{
  "vocab_size": 1024,
  "hidden_act": "squared_relu",
  "rope_theta": 10000.0,
  "tie_word_embeddings": false,
  "init_std_up": 0.0542,
  "warmup_steps": 200,
  "doc_mask": true,
  "train_tokens": 236400000
}
MLP neurons of a small language model. Each row is named by its layer, matrix (up: input weights; down: output weights) and neuron, and shows model dimensions 0-191. Each number is 128 + 24 x the weight over its row's rms, rounded and kept within 0 to 255. Numbers have three digits each.
After each neuron's rows, "fires on" lists the tokens most often at its 100 highest values on Wikipedia text that the model never trained on; "fires before" lists the tokens most often just after its 100 highest values on Wikipedia text that the model never trained on. A number after a token or word is its count.

L10.up556:119128118129149093126113145122098116154148153154144144164153141143138152101099126169124122130090123119122132110116159159112126170101163173123136120162165115144177157182116142121095136128164155163117139135116178149136149109130129142139098121109135133132153140111151118136144109066097106088121115107167129150168170119097118128124123110134128114136090150126140142114158138103106079120134117095091126104080133129105096129121141081107111094131142090177144104128168167078119159173137116123171134098136111103173135143115135106143106144116106138151107143166108116100088083115121145173
L10.down556:155098143153152104126125131133127103066164114096124095148164124105134106122134140099159134141159140145144093099108142148122106143134126119167118147148152121126138144150172155099147153115124106103087095130140193072170154125132107131110131122116144115120098176108124080148120151134098151103095126112142141135188136147139132140152135088137140106153122098096084145144145167159115083143171166085100132116142113100097102135114176131092143138169121121075117150169145123103131124160105144163119105120115111095150144151143160104143114129123127167117141137121132109075114115097119117135
fires on: " acc" 31, "l" 12, " rec" 10, "cc" 8, "c" 8, " –" 7
fires before: "ess" 25, "ord" 16, "om" 7, "ra" 7, " first" 7

L2.up290:101100160143107147120110104106108119090153114103113131186133197137137117158132153171135119105136141128138080148059133132120153142120122123122155166115120109139119109138139163099123114112145175134194125143128143095095147146147128160105117148115113087111137066079155105126127158175109153056091143107128107070140115126148135164147108157104120126135093127144159115122126152142118104155122141118142142111116135089135123106136139142177131100170126136121117172166140090137160147134101135116128142141122120109156112146113144105112137068132104124124125101137146151121118132141154131156
L2.down290:150108107162146136160097146128107158142142105125116140094146136108120106131137111107155094108153161130106166114087096113141151160148103092126156131116142119134137150085147147152119149074071124093081140087130106130138114130116145111111110136119146116135145129130136121155142128148080118150117126118131125098175117115109118119133130111122108120142124134108131152140161141119132107119153168111142080167118090119137124083158081127149124118112162063140153134106129089111133106112129129134126085165160130107090105129135078147123149112161137056163214121135150139107082108119090121135
fires on: "ron" 17, "ant" 13, "ot" 11, "n" 11, "iv" 8, "ous" 7
fires before: "t" 17, "es" 15, "ing" 11, "am" 10, "ed" 6

L2.up464:141115150090114177098126150156147140116121098069131119161121143122129109104134110126096139146125077131107146129082187135147140071141138128136127101144113144117133128098113145091098147128096106153106097155133125142121104098081085121134141130137076137117146143130111099125096144164088134108093132149118107123068131145133134103126128119103100186114168122154172186179091106105090125158117127143141112150093078113139152131129151131175117123129148149146127096100129159166097105128128121127090178134126108156105158149110141133150109127117105139084133127136125126132125124093122119151
L2.down464:148140141096150203119148098138131083158157117115114161099102121113130125160126124159146121121096144139151153141160104153125117081099148114114102114146145159123139161180131115068111118092117165149132111109118133128153111139106095114125118113143094123094107116118178158138128110158111131136148107133144128154163180127143111107103128119088133118148125120124174128127102112111119105102156116094146098104147162132091126135151154131112168134129130142103106125115131130095122116146121158098103168143132157141074141108055157150170151107109124110081091131178156144084125138127151103144
fires on: "o" 39, "us" 19, "ad" 19, "ou" 13, "ow" 9
fires before: "io" 15, "te" 13, "ch" 10, "ad" 7, "et" 6, "ical" 5

L7.up745:123144160139093103147083144136063166112147116144128107158165116142144125105137138136142109136138143168153137141150168128115121191091084161116156158113171153133131116167163134166123129139095133113113090053114133150153149126103144114109090136159127109161143147112143156131100148093093144074125134100105104167125159107168152171082131087122144119137149142132169104118119167131170098133166119115152090135099133139102116128091115118105097135162106133136118122125125139146098143144122133130140117133147145175178099126119138134142151150137136130148111160142155117101120127135146106156
L7.down745:143134129120113146130132125134123083102160123122160063141128124151076191153119140095190158139111103141158148094139125132137120136143172111163114127169125144111167143165127145116135139092101110182092119119157181136105149129143085123134113105123108080114129147137154140135133147131131111138120117135160153170134168128133114179140098131132116125092115121112107147146149085118143135145125155127080149139114092135102108109156150095090085119151115142124133127126138154125133140138140181144098164143174114112196087144110099105136102119119143113117081146111135134113103087123111121132
fires on: " rec" 44, " acc" 24, "ec" 12, "cc" 7, "c" 7, "ud" 4
fires before: "ord" 32, "om" 12, "ra" 7, "og" 5

L7.up698:118143114159146153106088153102098123131110132098166164112146136146128117110135125159092138090147112125134118158138132121131145124118120098135143093063150144117159126115132132192096163122147125150140119115183135118112147123122176071111087115126127124109099103103137166152178110088132138157125161180139112148142124137102126143083132082198143089138121129115171104111094157148154089100133129133129145151084188115119077108133108154125125145123121114139124118138128159112117164099103161113136106131140126128097106124143138128126107124137115155120135083154111145123104107120179164134
L7.down698:134099078087146143174131108175133091086145140124157151124150125163102111084160112106169162113146144142114103149134158152128142135135140149159132131106148097154178138136128133140106086107156151152138095123082184154104092130112140102131109116102128135115117158130129142122126102157164097129142120129138123163102137094058130106129152078142114129162103120120160134108079113115101134145123154110078117081117101123095124173129136105123167118088155141137121157125137097129122130115100108132141145104148160139101157142117152180098088113105123119124115126172150132122126140137119168118
fires on: "ro" 42, "ab" 11, "it" 10, "th" 6
fires before: "l" 33, "it" 11, "duc" 6, "or" 6, "ions" 6, "ll" 5

L5.up316:102126122113085151119128152090119167116104129137139087120127170129118152105156147130106088085158108107090107116143143087140105118142128143155102132112109101123091131146142154098101083119084135126129151108148124089128138110104111146162140095115121073150135142068159083138144145139178119128129099115124121171171126134082122146154174140123126097106151109091130137130110117134118116128166114136116110141115141160118169120084130099105151114147105131163118137138107111148109117125115184086187067089121110154125121114135102129156131143105160150101092096105148107126136148157137138103
L5.down316:114126114164151176125120115134121118142141149119157132106114083138095108084135106124162119152122117126108127114135116108107125148124125133138165098133112127149137108144107179160127147163133100098134186116104176151117121126149183099087127110138110150149112129219108123076153150122092143113118136134134154148127149111093130132086114148148108148107115153120143139135149116069105191134132154085119160119111132142126124112165141155143120172091113146076154124156109140103096145127172156136101096125107103139133137129112125171136110133139135137141130143175130107165151144121108086086
fires on: "st" 40, "l" 20, "m" 10, "n" 8, "ill" 7, "ll" 4
fires before: "em" 38, "ed" 12, "on" 6, "it" 4, "er" 4, "all" 4

L6.up173:118097124151103087132117150166155129113134146115110133121154118154167137155117165123133147162144143082107099120110129146139143051094159114182159131134121096130160119136122135128150157170146140141119161109162105120113116124156066113152096125148083150142131171144135138122109143171062108137155157117140164140115093101114143120141115153129105153156105148153147113153141164136120107122108095091126119154108129143056136157124174134147132135144102140098155108147154181142131132150163168113135167153171143096123105126117153124120131147115141152127102115153137136124140112107083109124
L6.down173:122147174121104106103127140132151100135138122157118126090149129121141110102092151112148166122109153122087135136156157163143100157153092107145147135184131149114114185106131119137129146140136132163146087141141098126121142084114150125132122140106096196122124132140132099154147144135166123129128108173154124139120143105124139098129129157128180101111134113119083119114086141128138060097130112076129110112099152094121123112123101121150093129176129162133131126146092087104075127141133126126145111120105124103123154123156129111113149112112170141138137176147147131129127102206145107070
fires on: "am" 41, "w" 23, "h" 11, "b" 8, "at" 4, "ight" 4
fires before: "ed" 21, "old" 12, "ai" 8, "ick" 5, "are" 5

L2.up523:120132128140100182112125150097088139095145074098121142138159157125096146105163155127175136099153151126163125143133114141149131112106181115118166125143128139088179114171114118167091121150165140133154113166144150113147100107091099090131140099092106137146177110143123151109090131107146089124109133115152160102120103140135104140157111089097111131090151117090097132154148136122126128099144082170122109097155150126125134134108173127117101121131115108120171095125100171118139106120115091110109079156115139128090136077121129100174119138140099149137140151110128135121099121116117124102
L2.down523:146155099118107118156145137163116127098113123136125157118138116137146151124110173160126146105139131169147178126125150140083145164127098114114142140079120169125110133148136148091141104113127132151156146088104110115116124139076140132156129167157081160102083087126122126099117129134132161117068145171111122131133115174130117086114142127131079129148153124155159124095134137116174128127120155107136138161174112171098129109151174149154128132072122125145116135115138140082183152102159167140150126129150120105109163156155125154107131123103169137167115131130111126113134127177146128089
fires on: "ou" 22, "is" 18, "ron" 16, "at" 15, "er" 14
fires before: "t" 18, "her" 18, "ous" 6, "'" 4, " m" 4

L7.up376:146080170177130122128134069165128120161164114148140143091138108147164135115135111111088096146096140123149093124151100122107138076152140169121103133117131166137130136129125116153152095134138117141158155156163122144172127103142138129124141135151134123137139142127187096095158126093110120113126148138121109156125102119130149173132082159129110114107135113169143098155152146120094156147135121090131123135150171110098096119109124110130159153098150140114148138096151116122139090159131120076145137131160094170103178099111161087154163150139129152113124129139125139133077128126073084111
L7.down376:125124174096116088160090140124135140104108090155144112088137166107110105139155110159102165079103118127138108138125124098137085104093098133131090109123111117119100121092125136103116147118123134163114153121159134101133136161121123120140112116159117126124140150124111150173140125146163123178075109135105134098142146129111114098158134132159122061119130163087141130164100105120173131115142135107175121153112133134124142130110122164154078127131163148164110120153162179115131115155148133149142146129098184125156127124077144086117156134113177103134091117114083096135141143132157147101
fires on: "th" 17, " Th" 17, " th" 14, "ad" 13, "att" 8, "at" 8
fires before: "is" 17, "rough" 14, "ough" 7, "a" 5, "i" 5, "ell" 5

L10.up701:135153145151116166090123125136120139124142119131096123110115114123167123152105110135114162156109084059134120132151128124171108149099117133084157075169140137110208134159154155145150097132120107105125163128107117125115123131131108114128134164136112129118132083150094106167141104071136151127173108126121142124164158146135106149100119086121138133134160164121144135105135132144109151173159131123143118134109118116138116102113160112124095134138113090128131107122109101143135093139108110158127165138098132138116135116166142085181155092163141093163184157133126147155145193135153143117
L10.down701:175121139163141183109159109109096142123158107125169148089115103084112098129104117162085172111155152113162133139130121124130118136149151100149120132099103110108141101125143169131126139095126096097144100096152100124118127103108098147089150114129153105124116116103110083116108144135155148112144094142139128115134122117146121179120129100105105122130114134141155165152188159147124125091151144114136091140146140108168117126131124162166139089114116117162104061132115100087096150119112148142098139115125089158140117127112147152126128102187117114094126177139128133156114093163146111178
fires on: " se" 75, "ik" 8, "se" 5, "v" 4, "u" 4
fires before: "ver" 20, "e" 14, "v" 10, "lect" 9, "en" 7

L5.up604:097137169094157097112136153133140095113091103159107126146147119119125127129133128098123095165156172079153138151118145170071182120150127157158109122119092150125134115140087114102148121153154122121140113137120162106103145143171100135118148121112091173152122108140137114157124133160096062110123183148122125123133129138131140141141176072085137130164141113085178126156108121100109133121130123126115121141107124183139112136124133182169149111135157115127126107140098150140125127107156137128119124132141101144148137161123102142114154103141134098083153195108096135140149150132119096132
L5.down604:111130103173129140129081140140113137206164150152160124111125127134155150128064149150105144085101126141137119118129101101082146164110161117116109130151114109141122160107145150157155087138140132160120132145088114155110089085102145115134149126114152112141133148130128110141108132116174169145150118124136148129133116132148120086136148117182091102138160120116136094146136135125105123155135097121127101120148137104119152135125134107127098088145104136161098153178103114153174153152147103169104119095145160131137087109154137096149117090105105174175095110178126132118090144144114144105
fires on: " bec" 41, "es" 9, "ec" 7, "A" 7, "." 6, " of" 6
fires before: "ame" 21, "a" 12, "ome" 9, "om" 6, " (" 4, " the" 4

L2.up324:108105134155098121153137162149129105090117139129130122102154168124124158138111111131140120127125157115129132108108129163129116151164133158155109179189076136115088100106070124122137135120143144154140129110144151143137120163150079110137147081059142181131103148115106116128114143120116139179090100094169079103105112118063130126123132096139096128113130113149145118146136129084099116148131099115113132118175128132132107126190138145171109118122132122129110136155114104125096128135126134182121137107141109150139151159094122123124094160120112075155130113107101173142114126146102109147
L2.down324:130149094103125090159150144114116135123144122102145138124188127121106120132114136165109164160143162149192127136155130118085144132094136134113100118148107115110087134179121121118138167124155143140146094137129141113158144105139141167126141105122111108106175120148117063165134131131091109137125138091114129143210082120118122137139102156139092134110155105112120143127122108179128123111147137101115140108101122127148109159149126155150070125144097133143115138154096155102093108118138126120086155085121155104092153121127165106115160107119124154175137119121127147118136118175190106123
fires on: " bec" 49, "oin" 20, "own" 14, "uk" 7, "ave" 4
fires before: "ame" 25, "ome" 11, "ted" 11, "e" 7, "t" 7, "a" 7

L5.up375:134117104172118103124098146155138110128075109140145120094111140128123118127094130130112106133132138130139139139150068149158137161118085169158111117125131114141143095142107142118144110128140116134131129145136107154177067090101162131123135139113126187160117120103147132119148149164102085111063129158126155115171180162110123141134145132111145108146177135141138173144128072100143112142092138125102109104129160073085146120093107124147163124112104152123145159128155152104133123152157133126151104104076115099113149137122104105102163145093107146110143145151091171159124126136111141117
L5.down375:087129076100145139124119096140111108128153117075120127148160110146100110114126149110130157120089129124092125156131129124143151098131117098149142146098156166124091127107058112170084150105162145119150087132132090108169151116119079108105121089117144100098162099154099123132138125131139171145111133103108107121141135138115135130147129122125150134113106181121103159107136139146123127130140138116152079122102108141105148133127138104148118110125152120131083141083098110109083129157093094153107139120133094107128138049130165119190166115156112142114092100092139116111124126146156138111
fires on: "en" 39, "wn" 8, " September" 8, " June" 7, "5" 5, "19" 5
fires before: "," 28, " " 27, " |" 7, " (" 5

L5.up239:208122152108093133150119099132135163115102119094159118181135125170130104117129155092126110129115086168124146129106151120134100144130120130156174135142108153133113097124101107143104159090128119105084097110139140138115121090158143139161095126126132144107096102118124141122163128138128150123143135136152109146150116124120153148121081145110115075100132188158153147100155154133085125168115163105081138115168142135132099113127123166177155118164109135135132152133147123080139146055116125153091122104114153117150172109103154115126111131140103137148103146130107109154135120140173139113
L5.down239:152109128167139114091135108091167139143149095158148137151086130126114103145142129111138127147144152118154128102082128112108141117113128095119138147113116078154114137174112133132129101175124131114110144144117129098178122066131118134079126141146140133135166121146175088175089112120144090151068110147143122082170157135109131127138108130137121122118093139097151071155091149106130104106155137100089126125100108102168167169154099113143138139117151148105097167128124128143081132148130121130123117158092133116109109150108147156134161132126195116096134162125113126123141127143086112144
fires on: "ac" 49, "or" 15, "ul" 7, "ous" 7, "re" 5
fires before: "ed" 21, "es" 17, "ing" 16, "ement" 5, "el" 4, "ation" 4

L2.up721:143111146146081122094164098141184135138147098099126133119152132157115137091120081116123098140115108121143114133110140118093172128103122122115133166119143151131118109176115083140143142097155121132164101098098147149122091105142174111119106173143125158127129102184109100099150122099101154075097127141128127133132116160157126133145153097118115106166100114129146091097129127154090109153147097109126162153110119117142144137139114088117109095143176090146151095117124185106165106122144126114126150106152110156162123134115156152113094139118159114166142152158141164127146091087156126162
L2.down721:113146140143129175142095119162088117122121111105112071123129110132134107117082155116135124125146151106140124100136186106091137137134122141127147134151104162133111138105133112094120124120111153137098094106086132115142129117152099110105179068132097131157141168138126140148145132103089119098129146116147137136131125142158107157093128111096156100139103127138159115094092078168114115132148122169114099109138107113117101141130154141124063129139126154145095144131098106138092159101145117133153119085161150106149111153080149146070126157131145148132089124160133112098126049112161122131
fires on: " rec" 42, " acc" 18, "ec" 14, "c" 14, "enc" 6, "w" 6
fires before: "ord" 17, "om" 13, "on" 11, "ident" 6, "og" 5, "re" 5

L2.up409:153122146112114096134160115128109117146145132076130153143130132133120129126134105101109116126191127155156138172117133094117115134127129132111159152162076092127100135156104126095140121189123125135116117125149144134152151117171158126115159120095101152129148137130087127174119106119138173104129143159193108121145085149100082127097094106123097137127142113101137112148130115150107092151143099154147111155123140162136113114119135164134149138114102111145126107171126150114142126120141147134090135156107158109130125092150157133121132135164079100121107142100139162066061062139164149127
L2.down409:148156148131135143097130152165135116128088115141126130111134149141112156156114124084098087149173147147130152071113160136136131091094158142140137122081141155127096153135178163140140127114097170147145103119123138126138150212157168153138132095140113091126125137117096124103158163131116140159086149114114099118148181132145136117144114151132143121157119121105163148113130105134143108104138106138124189148121155142111065128138097105161125153126150145127133086132141121116087102128149126129120098095147162148129147141168115147126136153115137150113110137158143067159090113177117115140
fires on: "ill" 35, "il" 25, "ain" 12, "ater" 7, "om" 4, "use" 4
fires before: "ion" 19, "it" 18, "er" 9, "ial" 7, "t" 5

L2.up398:125118147157125118108084139130141116132148155136104171074140101103155079128143127133175151170119111089139107162116114139141128120126082133098161146150137138180148150108100126129130101109122108170126092111150109109102161127131182109130108138159135069121101102118139098099165093144151117170139153099107123125170149102155133101125159089105174145115114141119097133107115133105094099097160162124153118181128136161142131084146098127133134107131159158121182093129132169129125094127131104121135159124141089138143112126102121112100087115161160122116078118113111111116106118125137113117
L2.down398:105170110115098165123117141123095152100105126159130133141082123102134130134133122139121072070162154147170124121139141164112159141117127129114160137138149113141144130097120206148117129104117121109145152112127132149153127124142073143099141125145115119095127107127126144170102140137092151132110144185157098129117069108124136114158108149167135116106122097085128107175098087150136147162132111101146143126136171130122118174138150122146132139160174102090088127079130105120137130115128124152123123095107112143124137131153139128181121092109129148113168129100141116132105154089061123135
fires on: " |\n" 49, "|\n" 23, "ul" 6, "\n" 4
fires before: "|" 70

L10.up241:112110115149107152115168143151107146135121144127111113156161100093115140146084196131136131155118094104129110135149169122120115091117106111070140160098123137157123125136152123132107088097184120118116130129112112133095116135132109125110100153166131137127157113155138118112179131188110062151082144151085152120122152119070124158103117128102153120113115144168105090119132067151149107137133118105125115159131091129158135132124133101136151131092090168115134173109111139126122101117141074122166139141122118132120122075090113154117102139146117115102125173132126116137120140133091150143
L10.down241:111171144174086130106096090127142118102150124109087177114096106114124110135111150136132144119138129148133086098133109132134117124127166133148103122127100111143080135168139154167096113096127107122129107148112126179092132097130126119123145106159114117151136084156112089125151090141161101088154153165156138125125147105079136130128082103119143121134077101094113113107124152170164153176137129062090144104130071137154115168094142103114139132132098097128141116078140141144092106125077146168144145132115144110097144128121121142135150142122117132092122097125140136101144109126126102134
fires on: " Ind" 25, " ind" 24, "re" 23, " f" 11, "nd" 6, "ons" 4
fires before: "en" 13, "iv" 9, "ep" 8, "o" 7, "ian" 7, "ust" 6

L7.up561:143128141132100127089083143116122137113139128122132127130118097144152141124102114160109171078146161160120141176119121093135168136116142102148141085105095131162133086088155100154124075113113089097128128121107152154145152171142103130105143100130107140109129127141109116129125145129092149102141143128123091119116096158109162119098150121120146099149154099120146081130166131130120134154112135104115147133103121188135125126128115160161136168145128119148145117136105156145117148103143100097196135175168092130158156134119110129138106113136110132096136152104101150067142053119168103136
L7.down561:127113123134123107112095144098137114151145121081140160153100119147118129154146156143140145158134161124110112096115113141104059108146137123175097175102114088136177132138169110136107155075121132128164136128138073088083110090119161105186110129142114110125152173122131175103127160136078125116151111130119134143102110076114113137152106123138150159154142110127153141107077132107128158109159136138143120123124146131139175160101131133112150180112143157133070132127132140130155118122168101131120111116115136141146099139089103089124180098123103113145135165127149138148133132149123136101
fires on: "if" 21, "in" 13, "ubl" 9, "ro" 7, "o" 6
fires before: "f" 11, "fer" 11, "ican" 10, "ed" 8, "y" 6, "it" 5

L10.up347:133118130143127079145127135142129131117139139167095078101127101165146133127110105154117120131087096139145141165120137130108137121123163144118130100126174125084088123148131139178091095116163161110140137151110110135126149183125118112128165160165178121090134142121156126140165131101147116135120086051139137123125112092126123117083147134107097133110134138122148104138153138122128145144157177105103141088147124131160153124090139152143143112126109102171153111131131117100107071157147138087111104134162102093144140139143123133108095164125136106070133151126176158135143178130119095143
L10.down347:169111175151140134130154092104099110127160115141087141119150157121143127118120116115119116125143145124154116140135139099169126102131125086135144144120188132119159157131097127176137125143127176143135131136134151124127149083110079154123174102121136066148114131091125136102105118128112134156082087114106102162127129109133140136157165127106121165117151129110111111134123111122112140118159089180105127102107103092133168156129173149143130077166160072109110161124092075165137132132114115159158120138135103158133146145081151113115079127118117113109113120137146136098116095117112149080
fires on: "at" 26, "ct" 12, "ist" 7, "od" 7, "it" 6
fires before: "or" 20, "ors" 9, "r" 7, "es" 6, "ics" 5, "rap" 5

L9.up353:083126147152128130112117132093164142169103112120077110134121100110133165132146124130129121150177119153151174128146125096109131093142128112117094131148117160127149103155143130141141123147111131126132118137126159126148127103104154102091113154149129129134099154135111082109156115193223091141139124166136157119121130126157088184096155149090092144139112166136115077138164110151153107129170099098135145123123158130139107125176101145093144116123123152099133123092132129094136140086125087111161138139109109105096070123101087120137125126151095136117128105123135114126152108138123118145
L9.down353:120122141109128127110118155150173111110159119115163150131104163131122098124112201132151147144128153141121111119122139098090172144112139131115146117099147114149139117121120099141111081135136083083150121127098115151116124144132132131146141137127140107142148126128144100119167139100072092126093070110146142145151115127131115122121115129100148185109143138064153105119109156146153103138141150136091101143102111140132152160115172122123139153147151148095131144032074117125115117097071132125130151160140153140119101121097132127143092136098100106155130169131146107111103097132082102125
fires on: " Ind" 13, " ind" 11, "ic" 11, "on" 9, "er" 9
fires before: "y" 14, "o" 12, "b" 9, "ep" 6, "ia" 6, "on" 5

L5.up611:142128144108084137162100131121142095134093181141093137143106184134158157128116143104126162129128147114117077106131144167118111132118091128163124120172147150118108161191146158135140085120094133135144130119102114139141169086157153146179123152136140125075119067146139101100143160117129101095106131123091144127101136159121146110120100093141142103171132116103092130099121139114109128110168156129164132130144142150108141110132117156139159085119163101117146124107122133129101118118113089117119087173142137154122124131106175089097126111163124128089092133133137139130108090159106141095
L5.down611:123113151080150144094134195162129113123100123100184150133137140138113139150119073200146099091131144121148131119109142151162173135136152100147163117164124100178124150129090111092180157094113156071141129137130077138131102126141202121128129094132092145119136158136095104133128105105167163126131137156106143149136134154130121094114125118174144161133133103084132095137134142132120150158125115080121121121153141104144168128111109112126150110134140144144126133119136134109099132152134142118129140145150134102169132127125116122142115110142141140121126103093159092136163106090158166116
fires on: " |\n" 87, "\n\n" 7, "\n" 4
fires before: "|" 68, "|---|---|---|---" 11

L2.up294:091124156134149144134142138129172110135111108107095165131164129124115163102159142106107110102132097113121129117157088123097111142106092155101127155155151134134143126061136122115100075089111157073109153086146134131180101110111164121141117116133080157138115125145094100125147117101123134116145153088075094135126149083088108098119091120146140151102105102136126113114137133107102112104074129104158168105085125171138119176090130081088139109153146121117123117098140156094134123136137110153122100132124149111119141104109100146123124111168140157121130138114129133150109131108156174115
L2.down294:121145122096131109148108138137068154141118140115123152127107144168106082127091106110121145102137107119084140167097136115131157147125168122154140104111132165159100110103092131119114101120146120105156146128105123117139153126121089174130100160119132152077156134077123146132154120117152138138139162154144151124163149093126118130133141105157126158127066159103108104091112109145117089136107115105151133113063140126154109115132105107104130164136181126131137136105068131144115099102045140167127134142160086140115145152105113185115109156120148114087126120130127113124113120141101139150
fires on: "v" 45, "X" 28, "qu" 11, "x" 7
fires before: " |" 17, "ol" 8, "es" 7, "e" 6, "est" 6, "ent" 6

L9.up272:124127104169165103116108120141083088118115138121103104142169138092123099137106172147104105134102152118128082157088113157090129151146126129130090144117107165098097146105175135167121119092132110151133154152170131120131110190081117153108148133116147176131142161164114152149106167126171131112111100110161161134118125098106100126150102067136115119112095148156123118127112142166133097173126120114121098149165097088116139157096145126154137122110157159093102143102153123143125141137112129109143138140080130122169131105125125082114165152138112101150107145135147139147140132094101129126
L9.down272:116116153117176090175139108107116136124107136117109140115124128133143129150107137125139126106137149124113130124145133096120103138142130150083136130124140213103118172093097148140125097082145162112171144134141177109145088166125151091105090107129102079144148155085108162123147171124118157138090106130153121123147097099132166150153158102119131133127118120088129109113111149105148089123102120134079141145137120170131110133094133097137128115113076122097143114122109138135187110137149110087148098152124120161166129119119133062124167135135165120140095096099165145139123124137104118141
fires on: " Th" 36, " b" 28, " th" 22, "v" 5, " ret" 4
fires before: "is" 30, "rough" 14, "ir" 8, "r" 4, "urn" 4

L2.up485:138131128114087134126122123088129099103136144140179121153102161164110095131132116123140126109133107119131109146144090133093144172141119110108123121156052123101117164151120100127162119090154125157113118135110159091169129130159185135104108174142141110108130127097114121113118150105130139128142104107104148080125164144116095120121173131147155121127138149155121148118090119088145133135179153135087102175090104119183156115104106126159131138136148181142114098155130140132157135159106128125114080110127092108115126145117109122143168141164149093144151143131111157142088096104141085159
L2.down485:162145141139146136093096147172142099125152084131141118145120139113139097092099109086139115142124131122141098174166067154161110152096079149129126109121146098134104106123087171113119183116158136146123099106095105110127148121112131117106134065109129123107128113097132157139150160187144158154110113133129175155098127102113152129138119141139116061118132143137121117138106126135123128098168150142116112163137124118116178125104094108133135130123099111124089149100121100144078160150156080118121141139112119141164092098101106104134151147142159139079129156119115108151121114107153110151
fires on: "," 60, "ruary" 13, "16" 4
fires before: " " 78, "," 11

L10.up643:134117154147126133154098129176138111093130098147119079146118107142143146141105126142062138150152187177132124145135189108134095167154135106115152131127145134128145120132189123137125108129146080160118106174140139136066141177150143144130148162124138127084132109092134110122174098150137110155127160143162093149162122134118133101111129153134132143134139135152109123149138139112144090119111126107136165125106110141113110116178103131119134173141120103139161180112151141117147115145162123174177128141141156143105138121132163162112143143173147097103133131174118117130116085100139153135
L10.down643:117055143126147168132167121136059096109132068124109129121092137109091092116115171119115146152153129146160101146114098117121098105139152113131119113103111101151148161157107126120135090109140173124155124101125143126140079130117120098145131134142114138121193110135150089126130093118118107085074131122155159158130122128146143150076112110164105118158148138126136127139127143132131130101141130100139112130172119147097114172116115146103150113161088146108189122123131110140098144143152105152170177097113178110096121118155118121139128167134125118135129144137135113158084109100117117122
fires on: " Ind" 21, "av" 14, "b" 10, "k" 9, "g" 9
fires before: "ia" 24, "y" 23, "ian" 12, "ep" 7, "al" 4, "et" 4

L10.up39:091131127118116119103134127114144127141147114094123154084127130144089175135130113124128115117128159160118117121123125160150175130128096040105145115109111146073100111142089143134106106118143104127083117092144147149152155118145105142140148082091121121144107119101120160128127124151105121099106116155130110077115117160128126130113141133102129120125095131158099111114131135104141095063115129097139141110161146117095139108134128104118146159127121163146144092183100150144151153134144101140127099132138088082165078128090106133140169112150103127163164148154090124105098181094142099136
L10.down39:113121184091120131130134117084149143128126120100141118144123117159172136161168133157108114114083141138113126101139124179085098146171146109146137106114132139129112132127137159121144117145075150093173100114128147155083145108144156131109167174143148124194121136107107129137117132149089088149181169138171150142131123104135135120135139104122129073103120141137074129117150154140109104097118164088135161128119115113119097129154127179138134119119153141134148150128153122112133106118134102176116146091168098169135141144117124147140193132092141145077155140113130119121140139130094129125
fires on: "," 100
fires before: " and" 25, " but" 12, " which" 8, " where" 5, " " 5

L7.up168:068097143127102126140159113154139155118129134117147128080112143133131155127127099130097124094107172126145098110132175165157112129152123141143127113111108159108137115142141150157133078110111108090145150102125140172134167126166145131127130140112101094130128153097162121116120102075103119158108148174101109127177154159137120090104158160147133134160127111139116142136082125091146123094151153109155142123123174100101143169113076147124126159142137173158158133147142151108111122127155105138144121116146156131081130116139147108139118136093155118174097127144152132092166111111125054113
L7.down168:148099146160134116122124147140131117167098122154108089095107137122140116099123157155115126109138124130144142143111119138100106110157152131169115097167169171138130159102139082140131145143117137140086114159150073106137114154095161155115118152201144108122154114117141106138157143147147107131155107137184168123144158119138166077143150126106096166143097080145119108171133148141061124119173112164105103132119153103118139105119157127154152139147121138123151137165154085106126102112093138137156132109094142135144161128127109106112121115120194164166150107140151120115131133127122096110
fires on: "ed" 23, "own" 21, "w" 13, "00" 11, "b" 10, "30" 7
fires before: " as" 18, "0" 9, " p" 8, "ai" 8, "are" 7

L7.up387:077123140119124140143163141141119103124133099127148106118141119121172094144122124117086102116160083113113124137104110107184154092109098176106132128114079156149127143139158162178160152151095122115129151148121152114119142158133174159142137131163147128129123143094091083093142116129128161153101130153122166136140163098113113091122137060110105120127106154137159076097123107159116115117119146137142145145111168154138114148146100130128103174111115086088161119148118151115115104115161068135115131112106160107110089119152125180128110148121097151091139123135136153131118115111094143141
L7.down387:108085143100158139082128114147156166124141080117150151098134121107156141106152137132128148107136164150104102122111162101113163090177126129108121099091095113103142144104156095115103176144093121118130133140142166104141129132138110186115138099148122116135122116104114166143155139187106140134114095136110170110159188151085116101109113125098118085143117157137104153107105160154103138131136150154135148120123123106155118143114112098122117141130104141097158194124138125094125144099148158137098115089090073110138065141127129147136140127127118088135105112125117137141141112181130136118
fires on: "use" 21, "per" 12, "op" 12, "ater" 11, "tern" 9
fires before: "um" 21, "le" 12, "ial" 10, "ational" 9